From a checkpoint of a small transformer trained on Wikipedia.
Size: width 256, 2 heads of 128, MLP 1024 GELU, vocabulary 1024.
Training: 314M tokens, 9568 steps.
MLP neurons of a small language model. Each row is named by its layer, matrix (up: input weights; down: output weights) and neuron, and shows model dimensions 0-255. Each number is 500 + 40 x the weight over its row's rms, rounded and kept within 0 to 999. Numbers have three digits each.
Before each neuron's rows, "fires in" lists the words (lower case) most often at its 100 highest values on Wikipedia text that the model never trained on; "fires before" lists the tokens most often just after its 100 highest values on Wikipedia text that the model never trained on.

fires in: "she", "it", "he"
fires before: " was", " is", " h", " w", " f"
L9.up629:456499559569446480498555542500490464523498526509414543506539496399509570477482497486503481496535520514542499526484491494497480472465490450482504453427481532529550436469473484389479547437471479492477499500483431504470552546493460520556472442471486505503487527496573581491466511474512474493480587574433434492512533508466546454419485454492495456439424446475514478478582502516485458474467585506505516510551493535475551479485516490447529482615484543463541541492451495464544508473495529525508524566441542500495517450494519510531488438527552510515497523514507495435472575533534513467444538440474519531489428541546469477506542427526558469445490441530416538538483506515508451480546537447446506462470542427521472563470447482574575477505472560533471498573513512485468499588562583
L9.down629:488585522503477508457467480520481485449524485453444472494495498568590455479505448498506505581452442459446470478537554519498480535474482448509508522471422468522472526514498469518538565535435479437591472476382475509460487432512495484531496486514536457425407526500494478564481461489523460540524497490499473402531527611498539478504522460523494503476497561537477548466599530576440497533504548536459531523472486522527514540565527528415490509535437479467581495510533444479434479453484484508475495557473521486479497491492480488430600512515478521534515519554569587441549503545510495517505551488497495485541511482501490510528572473446505537541501522450431524576505431522520457501466534536528582560488514517530506462476421495416472534401481492560521514514508487544548476472495466

fires in: "silver", "family", "vila", "railway", "primarily", "oil"
fires before: "y", "ver", "a", "w", " and", "i"
L2.up563:572435460551487511539497539491528516529454441474505514537465494456469514476495516454482449387506533506443467527467478493464527512451478517402497510522538570515522494461470513511516476518546463526546544449444509510492463503499532503523529509447502506537573412491488454455463564512452505483514515513495486538443560450559525483566512499544462496514466466574547540480478530510539505392481549526504507455552472555459576454511519439492491505435429516540522503529511503503508565521499443483428521486512561447461519410506471485529519553553494489597459553555584467574499473421475571533452472514504541440492535515468518565485524513520468552439439497523538445466586570556443524407515474534448550464464526454470509472512479488496551498552459584494482530533508574475471486480553481
L2.down563:497579489507567496475510594505569464494460442469518449473489581458521577568527500413482541539386515482538482438421488477498501526392455507442541517573493480432522490463482508528523464604569522481546499534512438511536449471500502547474454428513535510542465529532578479547378510500495440541502512499457477481486488507454469533542472517593556493552414512526482491513523471495523476454480483560531447494519438466581519565508507441571512460483453502514426435560516474586511509521537500517517475549508458547499510506491478557496496451560527514490512525439535559565500447531516471601494486431494481496508532455496498481487555474575477434472507495508488505507443498510504517538509500445442497500546462540495507484529512493438494445435492512486503544524489539507476489494482469

fires in: "000", "which"
fires before: "0", "it"
L3.up112:459485510459424522494607424500528552479508450513537497521544447371531502459515497566518507525445500427507463535539452497454527592475480505480503458476491473502517533498537482487495529474462521501552476475501429536532515493563499566597458489539565466455504454544487484491557465397517524529483572531489508463499485507576446548491514542498499497494507432531494509502489508506549550526552533514440510482530468601535516544507543538578500454476508511540487489485509530539516495535550465377444574555478454497480504485476439450608544458521507501525520489484498457498527487479461477483500515581535463552457488501464513533549467553452547477449582515412443483479444475491500493537561542548456540508551496506437494554476544420482521495484553452518465488506500536469525509398505461
L3.down112:391458548467539544488552471474498542456501449549532485470464569416548475511503483535518468514487490438461525568534499521494481552559536428488486478509493505507489490498480482549475516384482473445550532547541518506494509518455533493554535524454522478461569501528518515493559451520495477537455470480516479567504480595522461507459583514466498507439516521555524407517510498527447452459492507503582491484517488538553487479522439563483481497520468559475513517419478519481409529501458481474526472465547528519455375519515469505498586461479525534523513554503487485522566544471520452468480482379541432529491534413432490548595494512529474552460605500546482576464505520438533461562546502470475524535458517462492485516534526474498565482460553521530424461465495492486489497465514484

fires in: "january", "early", "november", "july", "highly", "nova"
fires before: " ", "ember", ",", " l", "a"
L2.up60:524525557522516472526524545445505535472499526414584422413475530474534553514439609477550554550517529499459480540498483478521480506487516457499447483467552514462515430463510510496468464481504592572594479454500469447519494520446486481464484560544527549468518514496478541519497498449572534446528509519458470574459483405501437516437567518581517539513514459515532509515532490456488496483557557501500416442482520396460516481458522453503524436554429523475480508513487550470486490479557498502503558490569448484465495528569537602519477509484426539493530465500502509408503569525474497504488434468429512540426521492495510506525525449500501546566411509521458456529448457494540462462525510551483485529544595526486440469513513520539467447472523556488495518520534529527501536486480532
L2.down60:498557504576488490537533516546526529501438537450524502496498545485520511507452578483543513468452582584490408611444522515526466463507485465539489549467531463480513459529518428459497547478438558457482431507488457474531510399534499534499517517515499479493456528524562438471452519463475432552457470489448432432493512479486423511486439471510590487505469512551510512439489506466476474444527536514450466477455541442502525511485536552494423462563514564519505523493508547526508494550486475501522540511492491424531506512487583529489473414455489501479534518511582514469555520530531523546504427513526466450470493505424499469517524472575502485520513543577576542484475582454610556473549483445459432537450519521482520404501530528503522533501452546511499504545576489514503530455461459

fires in: "it", "website", "people", "we", "week"
fires before: "b", "e", "op", " was", "al", "i"
L2.up538:485470466512416562519550497421571476516568492546524555529499427413460486501485512509435428493466500528530450477532577510512465451514519496525510471473446468531508448524485535453483519593548472503519489493467471566535504487450572475509481452465495509511578424559574503532524533562537460521620491454435529460547528464529417525449477489440505514454587489485457464544547528483497540451522487572533541442538492519583488500533467495466525447529469506481521439526425521560536509492558530507487458494506526538497510499547456477554519484508471511478485419469500463499530479597455484402533487505572497482460513529415494502487460447511478488431487526488485444500516434483536466486497481483547518471561451508475469511461603516475497486492554455533556498553545490484443476471524572
L2.down538:540517536549537483487519576483561471566549449552487520491419456479505508511502394487487585527508562511523454519476551526475531525557504539502514525522530564537535446551572563483441522509492442477409520581520562450528509512519470443453496468441493540516455475512485523480448491488469432549505437465580526607490468476570538528407457511485533512504541542529431455491517485522414491518471500534493529482479502557498501511470569501526576500524497457503522525577533512491474527546443567496536525494503481498490449463464429464516526477477504483480482446482496510415460467525473423496531509486562483457466440486496559496483470508519503497465549435495486437518427496457520484443450511468392445567538486432499485513566516532517540522482462488526526587503558494424517483446498562

fires in: "this", "through", "three", "third", "than"
fires before: "r", "is", "re", "an", "ir", "ou"
L2.up890:532601523465604501506473554414539545496525589489480470524524501492475512452478430503509450498512524469470516532463508424491418474500541507428514487587494499486507561546541418519457539478527513506510518514446582532528453550401448489494523482498524551479504522520518448522492529513497417464519531492512520565495558496464497518442443500522486534494514531524555477441483484484503494536504474516531484484472431516556465474474467506488510536492562500450514473518492527438480422486575465524390558478492546473438606503573472534437499465470428403498456478486505534519534487515535448375498426444489528474523502539514519534473426517492507550518467500475520513459456541531474484473440519493597519479544597478532452479498498521510520491467471485517517505613460531558501482510504541
L2.down890:507537449488513478468446521485542498489569546460443472518477469529504515486498485444526436502560558498413555532446519472499452447501508535591524428499550509478464511403470381574491575520511498513490565515503546456508544487407471531520538460546491599482475510509546451503453544534441500469539491442398489491460532426481424512438524548462449507529534502467548500496512404528517477428485531506486458505450526528554492587511404516509466517503552511487476465549535514485503455500543473519456500492513453461493495524547517526419441506523449456434531493460479503508483493516501496470540461457438574579532491548477530520505481513470509508504540515579454558480480488537554479518542527514548566507423514497575505463512536509465531533514450509468596562566506465526540473513514524

fires in: "time", "surface", "business", "times", "big", "two"
fires before: "e", "in", "ac", "es", "o", "h"
L4.up858:489427531546507516565505481539523453511536531495487539516599486545500493498492571468481529521567474479504489574491443450486546488502488534502541439480517483465551438540469469420403504487497497530518476510497520526462436524485475562483525497598440456518504452453497514522475479538547550477484559507473546447574583482468491477561511527447472484511529430562482538556533513481513469542498484490505472498546468531591524543503498452465452534538535457472538514475486433550495582565474476563571496518446498505515468424461511498492496503528527529509489457485503461516413430516520439552482506583514536509601492528432456447466482558454445560464593563464444465511457447534494507482530559512437527501442509437489483505494471458448454596505497466513524465446462542564528530542491451
L4.down858:559480512496503479468527476523551582470493513500487559589483462493560481516509524501410459463542506530498490520569527514515478515494451462528495453561492526533490408552489457493491453485523466464519510514515536439587440503511493502487524461494515530540536471501471484460484442467459519423419569494494487452527551508517522475522510457465505530423507490527411435523565485528487548542483591416519516527495412488524524447501502414554411432545569459527559463540500508487412466476469484497480468471482581483518466520484543523605496498547517531529476485527497513540522541575459491530550539494538494496514482459565548434445540486505470509422553517458540535544466542420415492444517535604500459428501519541536521525513517455479533478501537436505491527445496499440470531530570500

fires in: "university", "american", "america", "sustainment"
fires before: "ity", "an", "al", "a", "e"
L2.up266:532556470504492531455470487515494488457443500518564459539543528508461481462500480577452460414471563520488481468523529524446459540507430482468551523485573466481518403603524603521519505431459544499537539428474490528544428526516554563465527538486500468523434527541414555528543479470474503390551536543529521489542509543545485496564441495513520514445527521545492505508497480475588502417490610463500450458531477500524505492487553582514476547556491523536519475519547552459479437480514500433472491494506457530446451452449474480431458530532481473459492488519456532489457492502471569532518509470503438522420525474495522408465558498498494426548507579467475528484537528511499470530495465483477513513503569450465466423506493519438497453462505540468524492504590504448508498462525531
L2.down266:478532547499516522408477518451557491510530577486419416523500534495490509497481482583464496448498537531559498449506455532515442533467459518413575433542518541540547449579532499510494470575479466528464518381454455535522410518506532483460461518503504493509489600463500500459490518540467515481502493550522519496501535559483491520528475506461480485524575441468545525483489526524554492487569606464583520502463484461539505470509549554491499556546496541596440494511428473490457492485493516508509534520465527518520524439544499470417533512544460444459448465507479524547511487612476593569466484473460520480526532464495468445482560497514495362508469488495439542482512505497480477510476474508489475498524524459540471505485499461486455478502433522516460520479493523487619492429534487

fires in: "about", "in", "including", "which", "during", "despite"
fires before: "t", "c", " the", "ich", " ", " wh"
L10.up369:555520431448484518503484504477500566514509464471456457445495593483502465547461518514457510525481460496545544422564497616519445442420524485489559456448543496444468487528558512435509413527477504532486476466489460539517480487612497467447559486507484454504452473468424469467504429473562482479510464515456439425469528538508474505452530469426570486494517512463511466536437420466506515487542500484437431533522554418534504500489550477485492573439469564491498510510495495527503511485605464528497500543477551496513526476550545500502527540549464485486560572545525563531480518464529446476419481517574552501495546557454525497509447512481512493477493549431501499475510464515544517593520570507489548567508553521531534499510526575482575453522531492539454500487548439529534498465534517
L10.down369:507492457458463485504537472473502598545503502486561475451518471462526471557486524475490525508538501434563549488486470504472583602486530476512536517520547490502537483575495526490501430490461515544479396409515532506498479501483472481562485515514529518469461451472515500544499449519485514490481401517527487494392511508530582480503496520526523422492539480518498496405427513474494452542466519508533469450444509527509457452528526487526477510511531490528584539538498468527492559462547474459480485488405548466536509494535496536584482534583439469544489505527462532582529478380426560497485455488527461529451438527561447491578473442468525469546577506474529503521499514460550426469566511472493515544431465534476484536465540538498523543471523445597503510448519426502558473533512488

fires in: "between", "two", "own"
fires before: "e", "o", "n", "l"
L4.up763:453573514557548462512499488511500538531539472455465530498589533502502558485478543511490483456589561451450533486433571508549481478468532440481474540489470507526507470582513493504488470538507528492497471515538515557425476479482441537438546454523536512466497487488416530573495443583539541563497516496496451499505495436542514546432544482521523580520472446523486428522470490460460508560522497495488491503504487519452422507517531419617489601454500485435532514505546531468452496465508442560492524491433561475490453424413490510488540543523496442560512524505499469436525488434460414465526487422486503563496481551495436539505493517561541540535571536426462428469521505532539509552479462495502484538477429500500444510468534494550542441563498500501509543521435465494475476533520506
L4.down763:524442532502500533532565487572555570415505504492502528526554498552527484514486478500414504488557533453479501492511503469459551538468504502513448473462462469468469475515488464522478482526562486490540443486474418572497530585485537532511563468494498528488459398426492503503552552529473445505565501459519507525538465482442427454494561532492472523501566572465468480554529491533545555510491539545432522442520475534464442535511466421596514482499561429454564505482506484450420466515605443483477501515435569551490504488521503587496460468457459467537530549464469565484476562466499469487465489491508468522468551561494492539515529506543437541507575458466392500510504543512496510529463420519466490523508471525522452522499480477483509523550403490534496511555445434445490504516500580

fires in: "school", "member", "schmidt"
fires before: "o", " of", "m", "l", "ol", "or"
L2.up691:498467479430482479550498539556567393549480449595459554463479524485491539507521536495474471575528512539532479509502491518466475526473482476519500440469544516457395502543503487429475533563499536463546513528488453528481499515546529536455499509503432482513507504491481511583451498513481498522520483550511481496458539508467486460509492485460536524508524530475470563458505495467505545447428486569523475568526459526500452471472505461527469482539560504470515518502564565500514460469494532498520543489633398444504558508544497521476502447560494550556498482396508573521536418451501521487483547494486522460411468443477419453503499503523524525521517477501419473550542517469503535543453472543450483532375528501458455485533492489492487579588524520601462558434554490475502526552457460
L2.down691:491411433513458467487521536468481389498524533574431558479545443494526509502590599479479559524475499547564506551499482512453517499445464466507535490467517498430516482533494446489481553507536531495547511524485467453508448472536513518530557511469468469524533514499412539528536473514538459514440513502393503507474483473518506517468500445477476447513499459521450531433536533430582545545522506478552531542522510515572459492483516509529428512479514509480515504544509507474533463453530475474539534497551451545468499530429478468402516441581514556553500498459434558496540494465470458484490504474446463507446527463488517518518461486465532528551555431597426463541610484455504533535510431566425564469503510465484453496544521529471510553544533531598493476465474520495477558530441489

fires in: "it", "its", "they"
fires before: "s", " was", " is", " b", " h"
L4.up95:543472559479510501563501486467458493482583470502444483485479463496470442478495458491419497560505452496523461513500470458544538515518504532526517534510480566499571472561453449417516558478579497469531439532504525524420473521569449525466410546473543525543551428482475530556490510501545534479519482516477544467497470483467518532519543441511563484376564496478580484514487486539471540418554500473515454519516540498530517496457475521504556484491411507471514576436516513512534482535518482465498480593482548543519528477483537498464574476569487524467489553517449424451438538493512454547561414480535433485447513537534462505530470583560497492523506599478527561420485479479476546512525468432488573530458437546511503470505507456601506483450484469473500508492502500484503521502557445
L4.down95:452492557508479505503519535471492538526516457455548477480447473492508476586562587434583525537426496548526508424548442447488459524474555478470514524475488470462499445512510542450487429545511493532541456480523522543509497501479435468406499481525599444514516493581509578484482462495492391548571463462510547522442453547498531454486490454513566527533548473529516454395552476500445506465417500515543478591464500584509519449568458531517565449558489467422502443481543487448497518520458532520549513547497492514526499504511522538480481549462546489529494474588512487465498498466517509511514535478486501573492453464445491566505553414464477597457502500539514497498482532448491516511476517470526548543543523532437520482447462514529516517504525429485514448458520484513452444451534560

fires in: "government", "school", "match", "games", "made", "governor"
fires before: "n", "o", "es", "e", " |", "ol"
L2.up606:462467444456466533496496454506503458507536446474458544466511503453467512521502476487510548461555452546556465520484499503419474482586493485480524508517567497528451529459515456505513592530401436464472492452594541462498488481546507507456504499509547470532532512511554535461488506479551525471497493511468449553544529470423534607497504520499550530439485444582548404558528531453486558506552466526544522440510451580493403476532427580480486534538456499511514503529521471444502490503426441547413519524534432459534467495556538513516504487577483455516519536464480463518568520526495520528549452537460500498471474520470434471477591565544521542573515507501494503392512476466492541458504517479512501452479473479518495566542464475524515436471557511530420506470525472552544462514503428
L2.down606:475536476472513454453512472516510537483497485510546494447467508441513440435493540544507513564563521456486468488533566443536507515520442497546477513548444484517481426512553479516567506454527503440488513540542477454478552481554504525445538547480566436522469465485466538504507469484473440494469495507437530519500458474530467547502455476467509471529528508540461470558517481492471520559533457552537462449462509483538497575525425529517512478562548540449518498498562475484523482552543362498543514493547464476567515446499498547502468518507473553547495548457457439560491510493555595488546404550411477526495469478518423511433450562470527583448479474526535479551515523483440539420497463578474500466593485520567476536474469538492519495494494457576478524561471505492576434494401492

fires in: "this", "through", "three", "than", "california", "those"
fires before: "r", "is", "re", "ou", "an", "os"
L8.up577:519485434561481436519493533514566522482542504565489508473505445524484491496439485530471503498503558544519456466546439461497447507572609568463452518502511582463436510528407461475540445577445472465465487582511534503488415440438522456460439489470479494456541465446487437460480503459493469548498558424554514536461472467505518449489501520449419580587483521486546558450514472430544505477466564514508497552494486473457475510448522479422493570432488516470531460522491493462465449495475515486478475452560476537452509470546473541481523489491460444470455465453500536507555442490531498489467498443488567496483568473514550538404513536485542483517555496495542486489501562532508504488477494590564519462532479487520503562484502532473528527440577462442459491492467480535495565541565467
L8.down577:513535560506502504454544539459427517537443553493546459500431536482520481458530450436585474540520503506505599519456576523571515432480493542478507499417429496468513431495497476513548548525532513553541450492528505516539530536466441463466469533539486489453460484496534521538432496505500459524481523508477421448421451505530515510425622543535514435513489543558480465478453571479505485481476532559454498508483440508519424543485500491500553530442493534523381511546517435404512492477506466515516489465428443490498525525449527513480502510510522559524478535524532530566500464402504506477519463532525496545583526483515486557451533483515545547477492470473550519490433578507461441519478562550495533500424477578489482457522533465459527548477434516480571491487466527491479497553454472

fires in: "two", "under", "candidate", "production"
fires before: "nd", "o", "ct", "ate"
L3.up797:498524589467431477454527475495480475471529476493462496553537558541478553502488573533551518495479582443446470537440541490519492480575553457557474502462452544470503429551493490534555482527510555534525514516452495400427498502493464531487554524556493530550467463494476457544497491464432463503562535540533501472547554553637525519483503474469414553488508457440537485522441525504609480511538503510557465498466468518490499500432514418466538482526525470509491526503498534499456548439530517498528485586559535514456497461498529464509528574478566491548435470437481512556480462481469530560580529442486501527494515507559457457563500572474500475523442489493507474486522538428525453542562537430505518556506478462473523452503465431554518462523507542482546454492551466467488440531559477
L3.down797:444487615618515507522554442546517478416554531498409458483506478485444577493464546451488477483479579442454500490490564495572459418531433483535503501506556571523505425579533463528488479533475513458461461455493537485533482480520515492495505516462569500491466477454539531522492507484431467557538455449476490514482635482497478519460478594475540454477518522433432546495491485555573531497508587501544527516551398543443515504525613472463508488446494457516479514477571508521471467539583484530485450478488519500469487456441578519525535492466560514511532439534514505531498496490524569538505495461464507480576496474487482502496491471469423509503421485510469460493445498496467480524548477449528500538528483495539456517479474538526569535514462505523491468470524494497518432488511522

fires in: "states", "london", "white", "language"
fires before: "es", "on", "e", "u"
L5.up57:506504487472530517476465432469482548513499560507476497511562434500526445483541508530533495480528447478497411468480452493481522506548507543434477522481462517515516554511502447458471468539518464486434477494489580435503532502561576454504476455367499504495504464547484555519531549477418544558454575427558540539543450477522534477506496518477476491441465470519495499479507548480508454528490501495523484577469485495495468524520460493515483539477515530470534535476501451480428415491469555441505531427484467584432488496481513470550503564478503486536533512490471552484471431478544506486550515552466440452411484471482564440496508517595497534560496572544452538528511551498475473563468458485523531555568540444501467501424590466507494541516595535496462513577437571483428488525575471
L5.down57:527401551479488501489513553469532458465567514482499508467493540520449472531518529493532512443555574545488492444533546509504424496517497513407502527475521576480545452523546458501495501460479465541437475491559484450548519459461532559562507541510520493553494524520506449547587462512504504454532526489505513470530473526514524481517499514557501542455543474518493438516465484532503545504515465563457470524471572518450497481511511476521529548503415559507427544483449546476476508511477559462494464489577531476492569539504459508525431490477460467445537459436446504514505519437521466429448491494494468533542485473491426468482482519502401447424459515463568471517459489443440456551389475513467478524479529443506535522596466581567493443519425500468526559514531570587570532583528516

fires in: "new", "july", "august", "japan", "japanese"
fires before: "ly", "g", " Y", "an", "art", " J"
L2.up594:542549539549564514439522514503548519469501441492499540539482502450514468554468556530403519443582525426477546525429462424554506545521445477492489484511517580496491461532487543453492454490450480550523616524468525490501487461542463537464537522507502425582506478474451410583463487488498588459537468514473467502484496469535554450467482546492536461459450407430511545545490478468535461485558471483535505567507527545502524474491577496550451500529525547569473411437499476511505522477504524506492495546468475490446471457559524538470464501457480503489453558472480495467580562470445510530476482519417483481489576513546475552561523488516557461509462494471418526470425493497491473519527474529405541544527467413541490489496501542529518499500460506498483503525495551473530468527518406
L2.down594:586519578556521566461531491423463595409491506494568536474506516549500462527460502557475521496517563453432549499495506431595506558552488489510595459508483567529472435528495520488484549575462516514462521537429465484500492504512455528486471501513532500528516566438507468556460511482492449476503463504410465480411493415518503457468508515476608466526522402452498446521479450526486451472536493501549460538457454529493483466485561492583461580539522465548543489436550536510472524452490520518515489508454418513467451553495531559499520497487491548436451514461445462485552532475523506488444547492484516551502511519530495528542508476542520493529551508482464527482398474529476464493506466505495510487520536394499481520475516508564516462554464542468510543508451519456526555535425461

fires in: "states", "of", "above", "type", "among"
fires before: "es", "e", " the", "ers"
L8.up921:583585452480569526483535481547492470472524527505491505561458543495516526476521428432473456521532506533571462520447528385469505507481484574473508441497499450489510517511576528471473437501517519501516464595483474462491499427518467534492480562392521469474540545498590546565517543487440496431548513471515555554509502408472509468495472504535460456482489494509480457462453508497552511471431446451469513561458519519554490542527528483550471538413495465535572534480504456441501481435479446493516550501412538443490511455467573462486491447504470493508510524465513479473493491500603486478498499532462531507497473583474483488478489506468506431539531482475496472489467532424622513484484529538569463436506543489460499544439518491481497463521522549496477475516470480583421563516528559
L8.down921:491472495526556495508519567438535527474449496531472491417541501503504487581480508534540485565476478497478500503400536497464476461565460556437568455518545453536490536517511507435509457489551435553428555581483528511457515447513477526484513526493505428548508597579496520485482491540534501520579435540486542527559465480469542531507471456516525527472571508583481484483472496454529465547484495465463525528452499489499455422542501539527571535459584437465479492481510547539473475502510509454553507471495471556508492475574536457558481478477486448446486553481511544514407513381444457503497521438452463550519482466449466473499485480487496478505554475566453484482450554482544471498460530535594482511551534472473542565538521441509481583445423538509460449444497453524495526511462535

fires in: "it", "he", "international", "unit", "its"
fires before: " was", " is", "al", "s", " h", "i"
L3.up81:511507503431489523482509522448494508499489441570473462560410525491529551424505451568517506423467541477481495482527528542415544547510491572416497501532448509472514469486477512452497435483517477432548552482478522536500499517481538532479536528492514514473541540476507587530473427519534445493418465554531595503526470438462520520529495467429549505548590427473525517468549453535505485566617528443495487477524511526510538431535433462440487423516502507516502459534514481504509486459500445532474496545565414510554495506489541506448486517530523511474471432520530472467492518455554552488500428445500457531439532516581474513582505485415449500528495498435467488554489524516500459494489473472495550488497477515524478464511562459508473499607517511495517534549469416500483442549558584
L3.down81:531475535571537447537535444484491484493583484524514534493477501509557524525492456490529576511369471515562519496512475513492488533449488523526405472503533471468461555498518480440488560495501408497532513495510526510532475444500437501559549467442558462526479528542490498531450538517472468550452457535474528479518488588491487479489450479527532479569488501516492564412537594555445525548479516503502527502528539446465431471465474457472492517529449495513487527479496539500462448483449533477522493502510507492540468478487451532510444427560467575521452479487556525486434485508565525537535427486476536471537453547487566515447516504468536582476396447456553512492493471519508422500522568519512512470583545512456543499484407502534445535440409524467585522538473545554525551431490466

fires in: "career", "playing", "place", "team", "see", "time"
fires before: "er", " |", ":", "am", "ing"
L5.up424:422487541502543527533475494517525549506469487455500456524554503518495486551579557443463482502376552519479503481468467566465459509525475463543516475488462415506529491512445508530523568525542476517508403451495452546471525572462548518479474530440425519486481541532497559495465496553511556537409473481597572545525490487515503552472524501510471486535509453464512467486483510490483471515477534531577499432498479503417507425507497534465556530523476448547557442487565524512463503507521478531527453562444522465537512441490456547446517471561542498472540513480517530475580489519484442546465507393481538505503478503538604530508530388551500543457519496460528478540521513542437497534465478533416467455552485419494538518437426475491517516536442440557477511538524518481544449489490497
L5.down424:542500498467510460474520531445516495507511529514503542442492437477445523501507428520473518547521480509428526508485556441493522465553536585438455472439506446582434505486519497484475526564500512485488488496497408524483444498471495468510503446507488475513509475586533481527455546575418431507477517568465456427433491488502502506471451528531511535503506474554439514493460531557500534503520563458520480522484520504575512517465447542461469446541480586497466533457456470544491542535529527517391483490494550464506460540530567462542504507439564498482482417461529541589448463458621570511467444570487520522465491579524510471542478476466535495565479500502448547444520557508588533483494458475501512512546505522601502475486476523514475508563377488487480534538531514583485498509491498

fires in: "between", "billboard", "building", "background", "advance"
fires before: "en", "ing", "ard", "r", "o", "e"
L5.up391:499489520439439516545483488484514520463543550518579468551473530491539542501466492522505472464550463448475504507476524444520509477505477543580551514501540529470495517610492516514532492546478438522475367535504516482437480520563496578471512527456541439475411540537439498540595511513484422529502527519508507407551467434465376530516481488535555455468471405495510448561481449464511445543516494429527510483495515558461505602440490516524449542461560499578500446510428521456532492522506510525561447507516497517451469533542445490522437504486506557501503543484473500523541503481468503471502457521503535571459518435512477483526479482554551576500484500469467546559542507548424482474452545516502561470520466533526495509480500505535456453452477467554423518455567503488465434482487504
L5.down391:537555499501539519527587529529496581444485579569455571438505511524422494528501539492505491472516522467494546552530491479549524531466488537473553496484408450588497478440493410529553478481516442452486504509514468473518490524513507474473524467535523507488499521456473551503515437457462471538503494468503457493525482491554574505481499478546546575579553487522456383434505545542496553495525584530565436554442486558520496561492431437453543423493606532510521452501499476532512507571500562483460475509470470521534480435481523500450469542481546537553496583532472535480515552479500548499485494420482447501499587543534560516520485452495434404485463419484456468461496461481517513528477473503484478480529506464528483489490488560473462454463458532502434454502438517424513525478477479

fires in: "during", "made", "across", "microbiologist", "brother"
fires before: "e", "s", " the", "t", "b", " a"
L2.up222:474503515504447504510566505448505566568451481461473420459426486454472530476543533528543535482487488561474532487543509502484525536500533546588501482428422480530467495485485502512545495460488554545437517447529547425457520564455500516524578465509452508480510489516507457493494482529533604496563546515513439502502483520493531552506542493514491509539523459451525460536486480525436438506575506437518444492538518504488509495536455602470516407590506460480570569530520514492494525528518506508527428444437544635468478496447427477425477521525478498449463500434496462473431521540504524502534443518520482461510503469486482467487515591471462532493516551499467545497456507445505549534439509480505471421527521532439590455472500464475532599481558457482531514487535542457516411487521523
L2.down222:508526476506500537501555499495510505508464511488489500498470466521552483469532557456541555406553403560472474570514517485510489477523501575467485531501490458509568517484531443497558529468515530507452470507508467531504535491450572465455470462563516448454552508472538458473473477493474565527470456533569547519473469548443532467517436516506563486427449486471406537471487481514504525514496515530565542504482476475545490524479482500515571458535466482521504472541547425523506487493521493474555534537452466481487467476492482542466530488464514412538565472553462462535443433547528434565480518531538496465526462493498572535435454514603528540523435467481521528482625432446533485499498492457465529600562563480465552511503533556503428535489374489477464534462535534448527467502403468

fires in: "september", "november", "october", "december", "nova"
fires before: "ember", "o", " ", "a", "t"
L7.up716:541544552535501434480489519510455498511578489425549471522473490437545514461520453410486488574482481511487475557466482481505536532464515486527502516446485539529496487513527533454496500455552487513490504501494462492485469554555433436491458479471492496510525452443529499490379439533509457488462557422463451514377505553535420454508518518480528499546533538531488589532536498487550504386539518509479498557515481496436514495480489538468519451550532500506514538506458474577486442552474486501536482463522491435492492530511482536427531503468468506531555534510489515444472533469513534524482383505555491595496505503539553483489497514496533532517492526508532430430508474468571414462511517450447524568403512513457552505455587520542524466450476473514516536569468541493434453394457491
L7.down716:494454533509501474529539585473527557512547445488507548473518476444452523494511451433517496575480601475513548542411527485535354440507467510473453523488552482451462474506483512450443492544474473493503469519475472460465548420479514468483525528509501524520432525491508458491520534518460458513478521558499486438545557500546538493475566526548488516537474426493542503473485458521524479523553543470494477520483517455509515485497458574486505525511478491561555504513499529533534524479445483485450538543502412495496450474505502504433494458494497503475463545517589564548443439507493507530556517564481481455483416580485571427538546416496568537501418506479475526588542415456469501543457529537511533491453554465493453541484569562478566478558434503513463520466516454563570466529471515